Part of a small language model's weights.
Size: 16 layers, width 160, 5 heads of 32, MLP 640 tanh GELU, vocabulary 2234, 5.48M parameters.
Training: a variant of Muon for these matrices, 320M tokens, 9778 steps.
MLP neurons of a small language model. Each row is named by its layer, matrix (up: input weights) and neuron, and shows model dimensions 32-159. Each number is 128 + 24 x the weight over its row's rms, rounded and kept within 0 to 255. Numbers have three digits each.
Before each neuron's rows, "fires after" lists the tokens most often just before its 100 highest values on Wikipedia text that the model never trained on.

fires after: " s", " S", "T", " F", " f"
L6.up109:161142152138118127115122143130160165113186155081092138133161170115124116096150132121118100130112103133119131158101130134138110153135091121131149116123154134145091127115115139159135072114098100124149132160158140142115156096160142128132090108138111110162122068121142183146126116124123143099126183125124118126105143144131129136080142121145161118133172116114111124177148103133161133086111

fires after: "\n", "|", "-", " Wh"
L10.up108:108162129099119124114121147108146125125137112107087097139125095089118131112112113152187126130142152103094114141158131144143115102137156157152136114122127103120091132087141156132162126111105103116110105140127119139137130104141139114126129172119153152136154116107159131110151119145089166147103098133102158163169114178150131095115096132091149137145128158153097116094114139141176122157137

fires after: " the", ".", "A", "E"
L11.up24:093151118129135139159150145094140152092168081129079141129130136089115085096174129161138114100155100092127108110154151173151103107158159149134123086102202149153162113114128126159120163154092135126092122137152104147126133092123122126134155086130110137119153124130155121100160080145090149136115116114159135136127168109139120170138148124101100113123150126137141115143114086150155119145102

fires after: " |", "\n", " 2", "|---|---|---|---", " 1", " re"
L11.up229:175111142154221117135145161153123118100181132147174157151141152120112111096152134141102131104189160151124134130131121123145121160127110144149130107125126125142097102152133108176098098132157135124161128113151105136119088130125125147099182128132111111120119143117140114102097160116143175133146123108135117134124078084139112132116146131110148176140116136134156164132129116090137076127152

fires after: " |", "-", " R", " Go", " P", " V"
L4.up322:113143149133166122092129144095117129103151092121163138130156155135106146130132156152097117096084069190078100162156153132126145123115134161118125115135111110111127107138129133135169109138164077185080130133082146098142136128184138101138133122109126122135070108145101154160129108114112155120123106154129121126133108095130116092114149152114127131121098124155148152143131112137110123118146

fires after: " |", "|", " by", " the", ",", "-"
L11.up39:119115112127136169155101103144105101088178150127077128136149121110118181112094150121159155152178134105112122114133146126121129118172139131126121147144144109121109155105144110132120136105136145172170118160148113110131145098113118147125123113098082164128129112159085097105131099142121124171058156146115148123138141125155119099124156184141184111150123095139118159118100106133134142107096

fires after: " A", " O", " a", " an", " C", " Or"
L4.up185:077108123133113128130122169137158116106140134138151145149107087143151131129122115120128120134143108123173125125129118145110143110138110131106140110129132113191158167097143141153157131155155124147104139114102127103094164148147091146152157121122069096160095121152087107104137120049109116124159082088139154110104116104124111158126141185103164107165109162121123171111121158152115112151127

fires after: " E", " O", " Le", "k", "E", " bec"
L6.up171:089126163103133158145154138168115126114164085120098113100120126153147122172099115119187144149162128132128123121183142132128139121077084099153154162138136126119126150141123176116168163140134131124158109135097134131105113126176137156110099160107154095167148149143092129131091117108105119124089125146153125105090115150131131113132116150119146141129141174136079111147172149140116153135115

fires after: " Y", " H", "y", "a", "'", " B"
L7.up41:124112143158132154163140125133151097145131121134125141190095122166191124138140097157183110083141143107123100124150125126129133131126164115133145137130123141142099154130147090176124135116133148098166107123119122089138138100092128104081107133123138165155129054110103075102153105131085125130128152109111104133155122155107118126126167119152164131112134140167161121140146084144101089119166

fires after: " En", " E", " Pro", " El", "u", " O"
L7.up527:131147140084131082128112092137087117100120086120105059098143188116142152114133111144152127149142125135125150122158154167172121116134123171152153079123143106157166155132146122128156139120108120099079131173159083112115122150142146146131132153131101138145143130112095141112152106122134122127160135124122112119121137160128121113158149112110114122097114151150080150144171159078075123129102

fires after: "born", "-", ",", " June", "|"
L3.up452:130174158131140131113139144128089099139149182132052115142126087124104104147085144182097143118142107131099125145117149133109172131112133122086109118149133099120115116127129132093137157154139119145116079170120126143114116138091170092111118101129124141142130134123142115174132101126107144080104172148128133152135092107105146102145114124153089156162175156151144091127130090127134135108146

fires after: " gu", "ro", " r", "o", "y", " R"
L7.up46:168095131134137146117128115119190090123133114104125122144132144164096122074098154127133094138144100146108145153149129100125122137115142167090182129154145135120117117121130134176149119155149107145112111098122093153112139132102077080125134148094165105131089128141120118132142159085130138136149138144161057120162140118129137100157107091132084137118116152136155138111153131136171169150109

fires after: ".", " b", " g", " (", " L", " |"
L10.up361:124133083131127123178111168116105120144184139132142099114142126140098162125115115144153140187165169113089140121118097158119138105140140149163137186177121134104145136122148131094122107149128121156137098152158141148098129084099131145103137095106136090148088161116131110104075090171164131146102110152138123103120131120086106100100129136121149117175116098182144163155158148139113132107087

fires after: " a", " an", "a"
L5.up248:118108163136105121119170161106120131131123177110119123212133162106137128106161104111138112116137132101102146135132074158121138111123128119138110091129099135135111111154138117100158175103104150110116133148128120121173148122136129104066156129092154165123165114116083149148105107089120102124182151127156146133109126146093128147138175155125153116158130179128096099129131111133108106141128

fires after: " L", " New", " B", " Ch", " C", " P"
L7.up328:114116110119122124150106147130139150133136090109139112093150116107113080137138136153108125141096114138141108164128113154139141156141091114126118197133131110139115152144147104144137153101108174092114143182129147129104104092133142122188164144148101163105143102153076122172104107181130132145110120127078144107154150109118131169136130119154159118131125154138120128126130103122141095111141

fires after: "\n"
L12.up572:161082132163112111121139122128108151104125174085149105128130139109102161097109143118113137124107102168146129135145133145139092142150137110103078124117126132139103163091136098113092113155064095141184090167123106082120146126118132148134107121162164118148116122087131116113133143112115150086110091089126161162117108121102138119108120168130136162106129130149103093145171125094122128129114

fires after: "am", "az", "m", "um"
L11.up17:139083171138121165110138146110083120131105153110129153128116113162123126143115125088149175179102133113148133139088113108163151112152143123120147111127152140177130135148101126124129108132099104119117109131116149126168142086130114138113109126142133160112108095069134091091119114109131106100167130106137116141114132133126061133133105070152101109165119202108120151114119121157145103111110

fires after: " A", "A", " a", " at", ":", "y"
L10.up305:128151095091109135164123122141149090124149173098110159119176104104167090108110160120145146167124146107184095127128161141129153133137120097130138105097135121143116128123137120119134143122125147080133113132102127146131118101132139111121139127129119102082148113138115132165117136096101128122128124159140154100085118124139139123121175154150189123151125162117123082153122076156092161126121

fires after: "e", " e", " se", "we"
L10.up583:123140128143125140097113101114102136112150109094063121143143117167147097134140125140149087128147139119098106145147109166147112101124123113153153128099098164146100097120109128125119154107122162156133097106179092135131100107138113111081114117137148142123149143145120070143134101070147142178116129112156163120088149168097096129106119138135131102129133152121112131117134066111113121159106

fires after: " ", "A", " al", " S", "m", " s"
L6.up570:141135163106119151167120143108101170109146140154103124150121140147111105117072093120104126127122116136066120144120124094145136113096113098091142116129142144146117178135119188105130110115117077114132102150170116135080166128144110145154136128133105145146153089108134117115132100102096066092139117141120124174135117148153125151167156137128142144118158196118090192141168120114147136098131

fires after: " —", " se", "it", "e", "ung"
L12.up471:149139111172128115111149092108136110154109168132120163144156135096129138132149073136112087104127174161161143112143158096159095138102115151185131127139152127125136130085132099088119121095133138116139107139142100134144124126114164147098096130093180103118159125176090124136137130121116159126120159146184134097103139163092107122089121126116156099138147160089113139128099045114152128105136

fires after: "ab", " m", " ab", "b", "umb", " b"
L7.up38:128170168129120085092132123144109104132129144106118150114166127125109134142114154112125174123150123147126149098084117112131099086115147128136141098145128114109134142105138085138125153096157138127170105121113132147145116151091163128135169106087165070107099143114162103158124069109130111148110118120148125164153148141127135125121196110123145165144080160127121097179146135150146099172141

fires after: " |", "-"
L4.up332:130172134158143120142091182125161127143132128115069141101137105123109131113133106140136148129113147124140131157129097139114169081154144161103136146147135131116119047142110134076121118113086141117111108166174160087129158125147147084139094093077133190105138108185119130142176111110100117142088147145142104147125094158117152132135154165141125142155132149095158122113124109133136152150113

fires after: " s", " me", "urr", "an", "ug", "ri"
L11.up92:121158165121155121127120126158095139124191155098112134161135100119145134090147142125116144117130179087139156098115122092146145086087128113158122090122062101114128139140135075110161141126107127125150109167128105118137109150123136149142116160137148126191097135117155134131162147098125138089128131116116177138158111119101120137140128156082114085158151111167135129199118108115157135140153

fires after: "\n", "|", "-", " |"
L12.up252:098144116128100136103134182145106108127132154129125167103138139122127127113098108130137138204142146141141147123126137085097133062170130136110153150128076140131132147068159074152079125125150145129126104135112132130126114136108118111099112119083112128131153125108102120091128080131101108139143139147121153112136104072106130165121140120149112108132106084092150152117139113130106107146090

fires after: " C", "m", "am", " N", " M", "ol"
L10.up0:126087140133109102154152140143124099139104111099114154123111124094128130139116140116147142131147143105122148099081088153177138110152101146196125133161219098113150131136124119144100122162116115100110109150089120125147143106130128137152094087149121202132113181112084068123133119127103109133132139087118092110138139113121091129131122124126099149136134135129126163148099122165117118142131

fires after: " N", "am", " C", " M", " l"
L5.up580:118065106105157119141137121159148135153109104135150114107139092114097116107151122124116160113163082101155125153125115117153110113122116139134146146153110128115134120126085172126087166169132096117093153090114138124166164144103123151144099160131094201100116098133106082134154152107105147158140125114111121135140106139133113113171089103132087126150127173116158160150126146176112154131120

fires after: " (", " a", " \"", " is", " was", "A"
L5.up366:131123113105072149126111115149137100106120134156088098133147152142157104163134149119148131133140149113132092134141105144126154115090138092114122149132163097128092117076149159148157139131104151151097125127109092109151162121165111126094165099116149143131182122121096141107185122116143112152122099140124145133098113093126099149123141133098174151129163126141092157162174120116131097105104

fires after: " s", "at", " a", " d", "s"
L7.up214:154115148132169192121116139113169092148144148112089122149156134126134111147134151127111154149106134132122113173116104132107125099140199077153129109107158134116100085087125110140130130109159127155121127130151115113099109174142126143124183109150106168138161107146124128107137115144090103072108167120103162104144149151143139141092116145125102155117112136094110127113091157085156138107135

fires after: " (", "_{", " $", "^{", " −"
L7.up509:112133109133126173106115157121144134149151124161134101128111067108138105107124116133102120145197077077127106139152128151142091166129108117109143129150136073100090116132131132108091152165114114172137121119107155150102184139136127106134115120094144157169123118159118118086150118080118118106159110118122156112143117112119125100146081182116154120144151170125106125086154142140110114116124

fires after: "\n", "A", " Y"
L11.up291:172113128118097163133116163147071126120107087157120118138135143116133104148059102111161112137127136144157135105135073157142147128120144123137151136147147147076129134112110103133103145136086148153130134157144151129108125155104136140139122097127138129116165099142104127112160081152119164138125091141140130052092145119123179092172131110130088154128141128081095159134121106084134152108132

fires after: " (", "A", " \"", " O", "-", " A"
L4.up98:114077123131172109106126148138137131126168132189119133132161111097138131140109139132090131143139118132141101091113111136133174126150128136116110110101122126132113122176152120136097074143091108163120091147087168133110173131153103116116126150127107188111109122119119133146089112080127121126099089142159152084142114160100158139108140124085172123161089159098124167114133130116115120109131

fires after: " W", "W", "w", " Y", " the", " L"
L6.up259:178126136162140134158124159138139098151139101084089100085136137147118111112079109081142117140093111132113161127141138131175111131064127163124151108117143151150134142159119096166119115123105146138118141151130146127158156148088120124116124140138140143133137120129127128067157128130150163132105161141111121111182104137148166144078137120134115127158154132118130096149134133121103154126175

fires after: " J", " H", "h", " Sh", " R", "j"
L11.up113:176138151152108128154158117126083134148122089134114109133165154136104136124120127115151125143145078103127156140094105115147142103122116123131126130116124120125099151123135163117104093130121161169151105140132195110156129130087173132140157143143130134123095125113109126084135144119111124167125135057071152149185072099078123143126117118184139154113158118132125161126158109121127127173105

fires after: "\n", "it", " m", " Rep", " qu"
L7.up393:114121115148133117093123118107124137164152127127091129134159084100157096112089104154123107124122084102099102101129145111144140122120135086129139148094100145100115130113175137099131129118089140168137102140165130168122153160138153120137140074106164171065126151162135128155164137131123146137116132054158114137147126118132108163128117138117132078142131146129137146110146150136144110131161

fires after: " G", " St", " T", "G", " Sc", " C"
L5.up356:118116145144136155081106118139142136110116123161122118140115088113114098104151127135148128129073107121128149129132187140111109086098125095076142112114105126095087118149096079138106103167157116121124166142165165120093110108126090140150129126118150103176104166112143175142151129138161098151124137154087146122123130104106109136124114119159119128211130128189135122117161121143128125116123

fires after: "A", " A", " E", "le", "E"
L9.up357:140104104126109160143154170140110124132143135153139106145124175155138111140063121120130136132154141085146128169115155164130136131135137142134143106158165165137146128169132101111123126141174119127109180149113137094106161091134125128114116146134141153149166132133148147126153141093164107156110137133071118159091117098093126091147160170149152126141133151147107121161157111094085152132134

fires after: ".", "-", "–", " (", " b", "/"
L5.up577:117132125117133152138126116146180133149140133125191103116151080109136148139148132142139142116138157120140154141141124151134124089142148088157134161124124101097107136121097095128153108121155132118121116109133131075084146142111099111166130106106151126143174121128128123141142118121107110127167109093114151123104161145140129097091133143089136152185177107160146098124139041133157109131114

fires after: "–", " (", " s", "-", " ", " \""
L5.up499:099103126121140161121079148155154130103108116156102123111124157123115182130141109171133143115110158146119118121140127066120149149138151082085113119098163135096117140129148136108128129113076119172131156165111166128137133086129142138162144122121127124146143109103151145087151126110125146088103089112087133090145148123186110126129120137131127168159147125155122163161173110099091137100080

fires after: "\n", ".", "=="
L12.up244:092117110125167130076151153122158155105114135139113073123177143080136070098158113176119115124118144125142150150125114118117109119139124119147155145098143153141069099112121105107135152133114121093117149113141113128111162075138164149159096124144156135121133117165135139163092103131114164087100095099080130119132127124133126138139121140123129137121147139145141125104111111104139109119185

fires after: " B", " F", " M", " W", " J", " m"
L7.up279:116137157086090137152175121129133149158147092112114095065148124079106146092144136151095139154112100092106116134143116140178121148122164130143164179108100129131131115137147099171141159133115161121109149114102110158101116133103133176124137126131128133140108113160167123134165139169106140140080123105076132144125130109149096115175089160150133132142147146143106127187174126132155094124127

fires after: " c", " C", " ch", " Col", " col", "ath"
L11.up285:091093111135126116183125121173151166141115159116146123125131165126082141129142153110119192137139075129112124126153138173122144143161158131084127142107109106123117137142142105132155154106094121113126115124102143159193123123102134175128155123136108117150121109107093062143127101115140116134101095120123142086165108101143138141154101103164112126090153174128145093148101166166091118134122

fires after: " 18", " 19", "D", "7", " 15", " 190"
L6.up587:132121172125114144099141151100138117091142095134150140106120106099127153118140121143157134126094103135124162131139110146114102150177119112111093144126172093150125185108118133178091112126170102122059124143115142144132142103142106104133126167154140152144106130122130144098173144142131119101129134152112170116107143116137161139141139126126131142098093090152167108158138124090133154135142

fires after: "\n", " the", " a", " his", "===", "=="
L3.up223:160121163103126120087156121148128064089094141134164100106153091099119174113102142120163146110093121120168126129127155138139145105158157153137149119104147109144122123078112141139096144135088116122104124111123118125152135114112155153122133144118128152130107148093126124197146120096081134138074147139098109150153101125149122136152137113115134137101142144151129167127165127133131108140109

fires after: " |", " R", " G", " W", "-", " L"
L10.up451:137108124128159097153142094171137141152136177135103146087133114118077099139133088147136133160136125143100072161122148107157130106133154166127113095116122143126105141129129077114120135128142135191142128186096122097123131119148117118082141140068145168171098100155108154132134091124098142150133164115095106110139144095152103159128116111135138120131146139172131139125170097146111133160097

fires after: " A", " Ar", " a", "A", "s"
L6.up459:111140161109143129106147139159158110128116141128094152117116115116161089128164128116136159151090122123132108112106119174176161130141111101149087129135163078115148145111144152063121134159131140159098129118113169085131143138154141118129117115095111194142135093119126148119129157112140113153154129166084139175100097127108154095140128146106142113139108161135086126159127146114151065093149

fires after: " U", "S", " M", "U", " O", " Ch"
L6.up303:138144138126109089120109118118155125139152143108064152079150110134100146135062096119118135127145107139140078149100162079126130145180122101158135177126175121123127143113098127139145160132135120136096091124105132122096159142143126171185169135111071114136118150154125126143146081148115152113096145157116114160124126146134146110124086124095151103144133138125109137117101123128129116140086

fires after: " r", " ty", " T", " R"
L10.up199:103137105124141142163148126167155123107167167128155129116140141127115112091058123123169113127160112156114176103151104142119125175121159126125160138175119133120094109148095167118157102148111110135141124155144118098085114134123107153124102149159132113196090148139147108120099150088135139125158129165090078115140117108126124132115100074143142101105140147155102175183156106147116123141161

fires after: " in", " 19", " 18", " 17", " 194", " 197"
L4.up268:120120098106100061094090169143146119102115150114119111123141123135116140136167115155143117078075089145142124098115116169109140126131110131115124117128136097145145130138146131116110143122116147125081151119152099145133124171132088132119142145130117103160082130152168120135126135171155125109126133124140142099110121133092158109154157112130170118140136173089104105136139140064159153125195

fires after: " Car", " At", " Ar", " O", " Ang", " Reg"
L4.up610:102133100181157056117105157130141123131158116158138143095097110102127096134118157135129119120117140145125101078105129099112126104146116160143147094121139124138140124093150082107104152138106111098083121133129119155136140117147153174115139106133126122131119126194115114095129114127081138110129110137114181096136120100145175090156159133131150140141139144146117213135125103152129147112152

fires after: " |", "|---|---|---|---", "\n", "|---|"
L12.up278:155151107127151150121105131172085086157125115130164135116143142085132141144155122141130125121090135137135171125111114097121129098155065115132132147118159131132137122126158125166133153126112079108162116156151119113112101197119171159081143142121110124137084105120131145139142165155099105119143106086134126142103123092127112139151155152108144093166100151137120175183121139096125063127096

fires after: " Y", " J", " ty", " dis", " j", "y"
L12.up287:157131145122136202133156102130126137110137123118098091128151141142105122124081126111152124118121085123090120144126141086076120100116137118133147108076109157121100092116114134108097140077112069126166122089124145137149092104133125117122121140101114114140107075079135138126145137100099155102128158130133119129123147126123120137134101118178118125134094164157147141126125105166120105125104

fires after: "A", " A", " a", " an", "C"
L5.up373:091130141123122131117113167123129141122143120139160144171141108112089120124108097112115172143138150135158104084141095101088124127100105130128153116165179131163143151153127102135170087144137161139081142113120099124186129151125115100119144107135105140154151132100069110120135108119115099128145120117135159174142108146128126140124087160105156126130088146130154142175141077115104118104096

fires after: " s", " the", " The", "|", "ol", " a"
L11.up66:091121138140112161105168146180117153117133121127142135139101147119152178158097141106143096128131173148124130099125145134114171129138175173140158130102148121075123107091124130111131121088140130148135124103130134116156143140112112157116117136129137104150133102096132144115202116076111132150110122112078169145160090104135108127125138102079138090164120152153110125127125145110149123080147

fires after: "-", "\n", "|", "B"
L10.up70:094133115104170131116113084151075137095111145126126128161135187155132119121134089107149123150098112151138109134141122133127081076113138106092106057058129120112109089102144147135132150145122105164143089135111167145135136152132118131119122115143118128163105171110167144156149109149103123123082126090124119124140137093117129143127133137098191110153116135127102157185142086110127110143154

fires after: "\n", " =", " Russ"
L12.up150:104117136117140123108106105105076123123145139115111104122162174146098106154114098120146120125095121138172092115147158078153125123159094103123142128132130146129127154100137145094087101079170095108104143154096126159095123181152120145098135122129117094076094121081128111108136136095147144124090098141139137138114105096160136142144125119121166121108055135111109150140143083075128119119159

fires after: ".", " w", "-", "=="
L4.up177:092140146115128090157118115090121133110163122185139123110170113117105097154101101143102105130179136108095123153136118079168153121158122144110154141159117115142110150154127152124129155146111107124120143079135124121122131129091153120127111119113104138138150162124137095175119145112145147108089194179095124115133134146083100122108098123127182132111136114126121141131128123131135117151107

fires after: " a", " his", "ro", "er", " ex"
L6.up464:137120144146106152069150148129163112148167106156113113173144129141105106116091098140121136158169154127167153116100115150081113141147135125164069090113165123110118146142113103116115146138113171152118091177153131084123130123115141139113151129123095138173125097135136135111114131074107103126127159149148153120124113151122109100145127139117110107118105148108081072143113118131132108170122

fires after: "h", " m", " th", " ch", " sh", " b"
L9.up32:104151158132148137145122115111064115172145125114104108137140123178158097050114121101142123127127134132092151124100125131110140138144165081131132097145111138132158092133093147100173136134110163144132157081137138167114140134137138175119148121156152099127110121094119125139135094116121076131101103115095188135146117135147137121139153114086164139153114132146107149183138156145128099104113

fires after: "il", " Sil", "un", "ult", "ol", "ex"
L7.up221:089143116080140133119123130126150121104154155092135123118173137107154104132125162144137123114137133139130133096120121152192138179139114128122108155108107112100153147137122126101132137160166109130130087142129164144129146110092169135104118046118116116092107115141132121181160097152131132150126150130126160141153147129141089094130172161107164083124097115092141109138145137130157139113134

fires after: " ro", " G", " C", "he", " co", " Co"
L10.up67:144149164150061171102134134106112090144128095145179149127138122138148115143126142140150106153081141144145170166145131124119141140142140107111119091157123128133146107134133124147096048127098132095133092134104084145116100079093103124093125158110120131185093146131097115121112117149135150128126118153083146125161141102132134138142115123155116151137103104138132128159125127136098144143098

fires after: " l", " c", " sp", " the", " C", "a"
L10.up50:084128159167123117116158116202141176147127107125140113114114144099111122095166157128138158121119112136117169106122130155157128120111107113116096095114170151116154148135149128139177122091112123122143138135117191115127130108128186113127136167191139163167146098154131049132111108130127137136113123137119101105112108136145134113122102103141143116070130131135129108158128129140125125149157

fires after: " |", "-", "|", "\n"
L11.up126:104138186126154087115133145148110146135079119126150145126139165130147149148155090139104138185130097157127144172148164136132130107173098199109114090113103129131122093148106119130138136167112113155126155137130130188121143146156174127092121135118104080113117136089104113120117114121132106090123125127084163118084179137138114119140115133110146112153121137132140096114129095123115111107122

fires after: "at", "ass", "ol", "hem", "m"
L10.up391:142171095132120144126142143099116133147139163092147131142111103105135124155113137093146187089109136128108128161117126167161155104206118133120122193131131114153118064118143171044113115135096151158128141114129139110121148110127166145145104115086137180124096139104148129120145092132142094119148160149138102181150110108120099128131134096088125133126091134114139142116089167137124136130133

fires after: "\n"
L12.up331:115145127109125138153084126167104147148165102126098162120126178152157109133066106136139166106147133167117164122143124113116116162081117119136120118136094123117140112139112146104106129142146108112152136160107118129137147204103129114074134101139108155146146108122163083132178124139133179132118140133149128147136108087140129120136143140088133156092175129115088140122118108091081152153173

fires after: " st", "y", " ty", "er", " ro"
L7.up297:140133110123109170108140133144051151060151163123066144130139140164139115111145125123088116139138094149131166142143119137083159158099087099107126113136088101135162109116122090110097116193153119149169127150099135146135123118153142130120106140146143129169136118118111144138122167119135134113133162119126164106151102150096141128125135140120160158140164125164149122070124125114142153159090

fires after: " fl", " w", " Fl", "w", " W", " g"
L9.up158:123120152138145081163122106140110141148101112113145133134167087141132126131091126110154091156145122118142167151112125113122165103118129154138153115179135156100132082161142076108154140135116143131174127144157090122116084135093146097065139088154157113121136152087096141107104149161154148130083128131129069127121121123150144158105103102162154120154136121113107122112156128112139130151154

fires after: "y", " a", "A", " r", "o", " A"
L7.up619:122112115122100165112161137099123138153134143122078123125130099098149122125128123088150138148102095128123138150136115146150099143158119135078143117136122160159147138121129100179113162128116190133112130158140109152118148160145108128105095130114139119144118099157138112147104096094108111168150118131140161138138108164098118106116148185121129166127130147174153115138141082172090181171159

fires after: " J", " Mar", " Le", " R", " M", " L"
L6.up5:105105093119131125106137136107128190126152074118164095146130136134097135115090129163130105115091114110140112101136110090128114113109140108143156095135167101116111145126172125150123139138118180174119090133105170118164124164145163131125135086105146149150110114119124105140130141104100135117142132093118085119144111142153138119115082184176123152159166128114144137120157092140146127122145

fires after: " 0", " |", ";", " 1", " 2"
L3.up435:124100113132125135152086178123141116094153122102147097089153151191134112056143113138159133186129126139135092166155099129120118133105150126116133141140141142097142141135148138164147088152107160131127099147102103136090130123129076102136132127118114103143096117133129151168110128127141133145115131136122078116145107165125116063091123133140162144155128135118134103147160117109115162099129

fires after: "A", " more", "ording", " am", "%", " A"
L9.up387:103151107098131134119095162123138115115130099153157115172118141151153118109100139102105187131108142137173121104134096117125152130100146109154160115107146140102100121123103146105095120092108108109110124118135157135146159120163096106133138156138097149117105166122098092114132094088134125123138111156109175112092151116143093160138071149073155086159126158129117123158150135122128110115109

fires after: ".", "S", ","
L4.up214:147121145118145110185119125125115141117129109154108125121126148158106133157090101153093148151146117178090149137139150111096110132129123087142098102154117127147119170145118161142117178139122133127120115096119153128111105167108128127168089106156095106127134160130113164114092068121134128127108131143143122121149197145115087113132114131122149131148163100151163123168121125164142137150094

fires after: "\n", "==", " |", " an", ":"
L11.up459:173115135115108128140080130131092131123142120124130107122145139127075154098158130140110129169146169095141174132131109099133146105184097172130127136135149137160111135110121153123124126158132116112173100117107163192133160143125149143090126109120130116141125126168115079093166150119106129150129098098137137138097101123129125167090077143122145087137112122167096148142121102152110075122094

fires after: " un", " are", " or", " al", " ass", "os"
L7.up598:142198103110121167129117132125147157146148140088143118129156100143138102131132132125106111114114094144119146142143059106141123112091131128083137146143148109110109078140146124096126139139127137136101116127136125098140103118112145160157096087104107187120123147087149100141118104132097152132170138133133130135159143152117156132161131085113130152152137165141057181120107154165134082121147

fires after: " |", "2", "15", "4", "1", " 2"
L11.up183:116116103119171139153142119158102085149122116082137171162148126142144133149137100116135103101136143099182108104120091161154114126129124144102127106126157140139135152124111131145140098137096138133115148148137120135136122130078088126091117128123123135131115156085135132169109107130126167157113138155169139109099124080122138112199161103104123102149088168120142161143094148071153112129094

fires after: " 2", " 3", " |", " 4", " 1"
L4.up156:137100123107139147155100086146132137137143098172103155104186109113131125126154123150140129117126111156112127155085109110170112168093133113083142102125157117137126185105092152140144124079143084124133139132109126155081107164139088135146145156138130145119108132103082120101120134153121100076150131109149131110121143108107120120114186104139146125128115128154149165079130120098113079099116

fires after: " 0", "-", "0", "1", " 1"
L4.up514:099141134137131148147118160153136130131099142102103148109129141135142149147117121108131048124145165111111091145130096162130134128141138134106131152083111103109132144077146135160109146096114160140112093173113133112120120153149117099120131092110143147179073119108143151107146155121136102107134128126114137122151103166131145099101135086144172120125097151100132165127120152116138154141159

fires after: " S", " s", "cc", " M", " m", " acc"
L11.up313:155150115107129123173111149144146085139125125130094141144184136118131107095138140128090138128091134111120158097103069109187128115168144127133102119108144111147114164097144185152174083109136118127163123158098107137090141102175111144132144109120116128144103112140149101097157127120064116132156067136119135120132160141136148148086117132113116133147123145094107096121134111121170133142140

fires after: ".", " |", " −", " G", ":", " +"
L6.up375:125152161110144125135116119147166123141120115113083126111129087158105102107105109146132126123115114165132130126157085126112121102098148159099123122109129137110106126156092090135102121157116098149120141183116151096104115139136113139108145124081148096154132126166127140160149141102109124136089142127120085113121129148110117135188134135119129134091113169139090165166120085135114150087120

fires after: " B", " M", " L", " (", "B", " b"
L9.up203:101150100108174159116110111147148139151147156118146147117133148090160080111119129130128148131128129132138140127112112119153116115151152101201120144098141118082109145137144115153167109154119139143117153127101133131081132137162147141135134140087144178129125145117140126116160121138102130138091137139070109138164160101129136118138158096115150140152129135117143112121161055157127099129117